Weights of a small transformer language model.
Architecture: RMSNorm before each block, rotary positions.
Training: a variant of Muon for these matrices, 336M tokens, 11656 steps.
MLP neurons of a small language model. Each row is named by its layer, matrix (up: input weights) and neuron, and shows model dimensions 0-127. Each number is 128 + 32 x the weight over its row's rms, rounded and kept within 0 to 255. Numbers have three digits each.
A block is one neuron, or neurons of one layer that tend to fire together. After each block is what it responds to, as a language model described it from the Wikipedia text at the highest values.

L4.up74:122152104123131101153152192158133157115163076176098181081134118150184109077138133141088164147079152087095113134096130104114090164171127145103082153114100162155140164118118171115140081095109136070132109129118149155124164125121077067142122097048127138100176104110136091119150085110159070124162182184150196128150126108124108179145154109162048079116081171124086105129131136083123115118071
L4.up79:125140083136194137169120148134147154125198056150122127125146112106111074152098099119057119143123107085138075095103124113166106146165150067134138080097136132132136120135096120127139127154091148091146087086135135166085113142071102172124179107136101137117115093099136168082097060112137129154124128141151139077104119104117113171155075142126093115171191117132143153167108101109121132148090
L4.up97:107134056095157115105171126102162127107200078172124154143054154099124133146118102133104180133067134147162153107113151136065142123129146117154131169114079159127150109046180122169138179126088171096121122115179036158053042119176156087119109100148167133081127128140102148169157145134148143150136108101133145079120106141127107075146042062091171160103124132102158115218147117178079113142129
L4.up101:153126063045137091138142172138151140155132106203125142138090141106094128099111171111118175093128199086121137162117141193114161097157103134114195140219161109116134163111130130082091138102113118152144101080131125112124104142103114075118148091124143182143124139073115097156114128115115117113054104138175167117113172212127084130138083120177146137118184102125122068160169175098130181112149
L4.up259:114115145138074080154162137104148128092096149141130129145197150112168121088123125079133085080141155113100173184138103108148152098129119135131113146117087105105121101095159142107131118147088183140118095135133133123092128166116131152076124130129185176101144118162134153145133176128116115136132102128140107105137206105125040120098104067171124135121113094151125075111119078098171111126129
L4.up658:078175140073180130144102085111122167088168144198106114183140149204093129126170067126116139132125141069116172202117131191160116111113157125139109167110100092103116166098118068108115144087183098098101116128132200118099171136080132093120142110127125112144121174098118144108224143129115122153156100113178146099168153146118107141167178105082168146158111163177119128144141168142157207137168
L4.up1024:142104124109102118125138168137144126170135083111104169145134135108149145151178179101105077144128152137095163110136135108131115095155104100141123152129121065142109093122176151104126112092122163126162123127142081085099107117113135102066128075132147151126121123165117136125127138068113086138178089089212071155098138199132112140087174096201150143162144149112114103130131164146163117102099
L4.up1425:120173094112150118158115163152099143101120127154184137104065106128121125130154081165113140048167134164169091093102075166126124067113160152142151134150148124080106119160096110120107117084081131142131109157126101085085141170101135125161082165117176065067087080163134081152147086114110054150163121063118154115100175063144153163140193095158126119138171163102111035149091139098086162096090
Responds to: Title-initial word pieces

L4.up75:090153161172171095074102072153165097112094074162158134100173180148110158152095122145182098105138070204116160132110153060161124133128093128144123137168104117075126113151129112159118165121120135087080102074214138184112135174175107080117142116113162145172103128149072119158105106160098115118114150067150164157119140092160134130156137142181156098119136180071073153127125149065120130060183
L4.up136:174141131135164103069033122105129126078091114148166144085198179193100093164119185155146125046141123143113123107154134167098120166111087118114071106135179074116147080143096163143141091096101124149114170133125143176092135141164126102107150130155127173159113168119106177122125133164104114120129089130160155117144170124112179158123155129124081119138153122131101110094102177099113136156067
L4.up722:199112101128104115088156141128105164093176154139116160188144152141095111178151099108129116069136137131181133134151085119115120081136134150090163147144121095111176137119137098123092117091071103101137157077130185111079122121125129118111108178110133106104111196149128160153166142092130176079130092075187096130116114045126091137072142123185104154151171155122141123159136165097129138122101
L4.up1066:162073121069095145110155134102212132134070152170167086139156124125072161090148103110113128109152089154151128111121176158093159157118110095088134136146135060099092151099118164160153111132108120158140062180200072141132179149119100064081106087119144178191059156084097105126164166096150079152109140084162106157120081098126126112117101143150053115145155118097164103146151156121113084145113
L4.up1068:140111112146114144123137099106181140140151109126086133120107116163153129147126141098128151125148154170143128110132109114125145094116087042165167148162099138157113102143112098140143065095109122154110117095124168190100140197127159108128134082123155142185188149158084071142137159110137195115120173122119119069062101126108173135096161180168109163127129155127077187112099088158132143097159
L4.up1144:154169156130114108092076128089115164143105196120150113059109099138100039137124181108109121147106110180140044045122139129097166096141183152141081090147081050149077155126105138145116169170119152097112169111133123135108159187091057056134121065158062124152126138079091102151142131127155088135135101103143140096113156164146160041121161115169055129129150098094154166100153183123109104131128
L4.up1209:119111140162110106130108088108193113128096085115134156138136057118129115156128167170128148123166152164142124089054123117082162122114165125120153082136146161145096197148133096105097120102102134112118071047152112082142108128170126084125073063143155103087072113145117181180108172141091182141171105158145144109207138187126164119145074102108164174108160124196128159172158137123059122119123
L4.up1400:075192117193100158117165123163163083083152127116146149140157130108163064137138146149116095172079141119146119075126072132164101179140141074099161174085149109136093096130079126182159128121148118144173112093099114121082096126131166069166096116109113129173120196114124148161099099162134160188136144100124095083118166147157096098123111137125167165174094168106131113135112185045145102116134
Responds to: Temporal phrase setup words

L2.up49:150155157155112165072141127135216063122175170124140164146126177146098128177127144127159090110165115103190101170084160125108114094114149161093128172176071127114116158132108119134110145092090078127085135083125094125131092214089075172142130141116142188141091166125113155101175108140094150127114116106158114068120080108117095178146140137144098133137159161144132140158124161143121190057105
L2.up142:138145110178181076152146123148129076101146135113100136143048098142086102072100166188094153124158161167169063132110144163116125134109140118138131118089084103153111148159134095097170087133102137100082160104142135111089177144162139118088148118103081102098092120171109144114111072120132150092130158137143117196129118154125135151144110172156105130109124105142155115123146122153158101073190
L2.up393:175126113121133129154157109132062165125104143160148154130149104168167064101101133146124111119091154167126026177124108142134116108136126148101087118054123112164130115095144110126104107128126094105151158083136085103182099113156102155157081081130159093109133124163097156099133176149137167112161108146093172134151054090102154118134101212181121099063145076116118158198112134084118113113082
L2.up515:106130088169095169157148105123147110112107043080143120122102150176088120116105105147146144110110112124120126163067091104175098132071063138158130131118108148156153121116121125164187121145132117092120189130186133166173131138139181085079169120105116151151208118101079158130164099121167131101130164196159144125130084186096114159100138152084160171137131115089046161228110088011141151146056
L2.up606:151111090180151095117103151168167136151160130113130138121160073139099182160146144119154146112085106116096135184132104134162100138146048133137147173141123059129129129105072091103172154087116153097112131089124097155126118109115112155145107109148155164109180116149139089091141126167196101157188129128160167132171099101156087150096148087134151118073137175104109174096173150059154196113078
L2.up1299:108128105130087109143131175143156118152109078125137109076128122139074129137145122139106195113088169113129164120084202138037142144099131146146119053117135165198153145119140134114148102166089130108082088089155116141135144081149146098121134149062141121103096134098102152121032185180112095088153118109167048173175090123105102144154235108123137117139151158136095200117115099097132134176073
L2.up1537:092101145149165113169106137120099143100121099075123108093155119133139131130109132100106106205161127129163067161129170157056141131078102133082101119084209150161043102113145117131066135126074114164103113129138188119119113127126149087177147092166127138097103101169051123188099176136094107156126146104141162064176155143090092140099114134105142189064116126102118153133064122083137083109139
L2.up1722:128132145154132118135136099128101063105142143113164131121104156114044120164176105204148103096149153085133114133107138119070148135165098174085151066105090071141108149160165058125173111121096113107143146169180082101140106176120115101127150101120080173119090127149118123112123149163102126116134132111139160148148070162150147118096113152119053089077129113126174196141127087130084163149050
Responds to: Ordinal number suffixes

L3.up1247:122110164102098150113117076114092132109156162152063145077182126124102094160106094134169127044097086196148155090141088122108136117130122121154128077102140104163112084152089095191137151136098165125097172123139140196071162169087048110137117119057124120195069118149143110098145129150125127101114089140147159159081117156117157084149155134110128107126151142117135138136155156120124096107126
Responds to: Education institution prepositions

L3.up1061:111099123145111109092132109143151182137167175160126114134141155152185131140235146067114147107105133127131117171146123165141161139124100124129168132096145148118094084134122108128106085092099150036153107032112143127131101160085086127169125102113181153116182139094141069121106143123140082114144184161114151060086137137142116142158116131164108119104076079128136125110164117110151136161134
Responds to: Mid-title words

L2.up258:092149144148096151178169100115155139131151089126107168114149104161131148184104114126105106157148099162142161107157169120184126102124105155143112140185151203089144112170161130147114153088130062099085118121138173086129082169153114122140167141181081114090128082101134175173182156131106089168093089140186122065144084148074130111101157063138182133103128110149172101185152153167119132204136
L2.up298:092112119123139150150150105173166111149151134130126133132139195117120126120159150131103113215196189104185135218095107197175135052134124112142102131179139106198090105102120094081136093170066117123160166091145102141133145146139107139122108142113156151131099161085115124072175161141118103081107120127140106117090130147102119142138166147093124145135100076141142138124100164080099125169102
L2.up924:125139123143113156126129120158167169175197010108126117121129183170107179084180118144110092148114133155143150089146152098152107157163123150147153134095051218163163059075111131167089109111085166156118140110072164078056087109154138107161130123150213081148138124097114153147138147045111119116140086168082092133083056073164163134116159175093076125114098151086152115124120151145134113156102
L2.up1268:132131104098059144190140094095159217129119149101087145114155175138142073133183104101137127115120135170165088142128154132074122124148162149118127132138204152094136080137150134104130132162133142100108129074072179156115157145099146062194086123120148171161139154093197137093117149072123119107115122148163116110077170087112133109140115161161135082149143137192121103155125153101135121161107
L2.up1395:084141159095103157117120158180187153157166170121162122170131106175108095105111170086127129120116103205122115140103141170057113152130089100117122095081165107118112083114186049094180138143113103093148192060116186080126110151164137121177051125175133217152150176119162126130148182133107106171141165228160111193129166135144142113133160181088070088108130127152176075128155145062149124116099
L2.up1540:116150142132115217157155165145086160185172133152154137147141179147140139132088162157117135122157143143171170174135204160171131160153079139165126132149126145140158071115112127059120174164142110107094109092119184095145150089104149138120155092178149179094155127083155091051172092076134145133152140139110123103160138159108097111152144094179063112099150143179158075116113155168136072078103
L2.up1594:183140081112146106147147113123103119086152128123051112118086133150066131148108166108112109127122116208174098149166077120107139099147128123170134128205189135153152146124155145117144135130156175197106174069136146062170123097107137163115082101157098156137123133063125204122107106068127153105107097132170080153128128086086079172179128104131113083121164159191125058131134103135134104110070
L2.up1678:113145082119095104110151098122175096085102073090153089152135099123086172138082122103148096100102161154105153081144076154097142083103072158136095168191132169179150056104154065137145093121175103147154130138120167114119132065129158123115082118130123166141161160080131165158139121128129100104148082125158163102129128130110068180108157112188166103133142150116133092142066127086115128136115
Responds to: Words inside work titles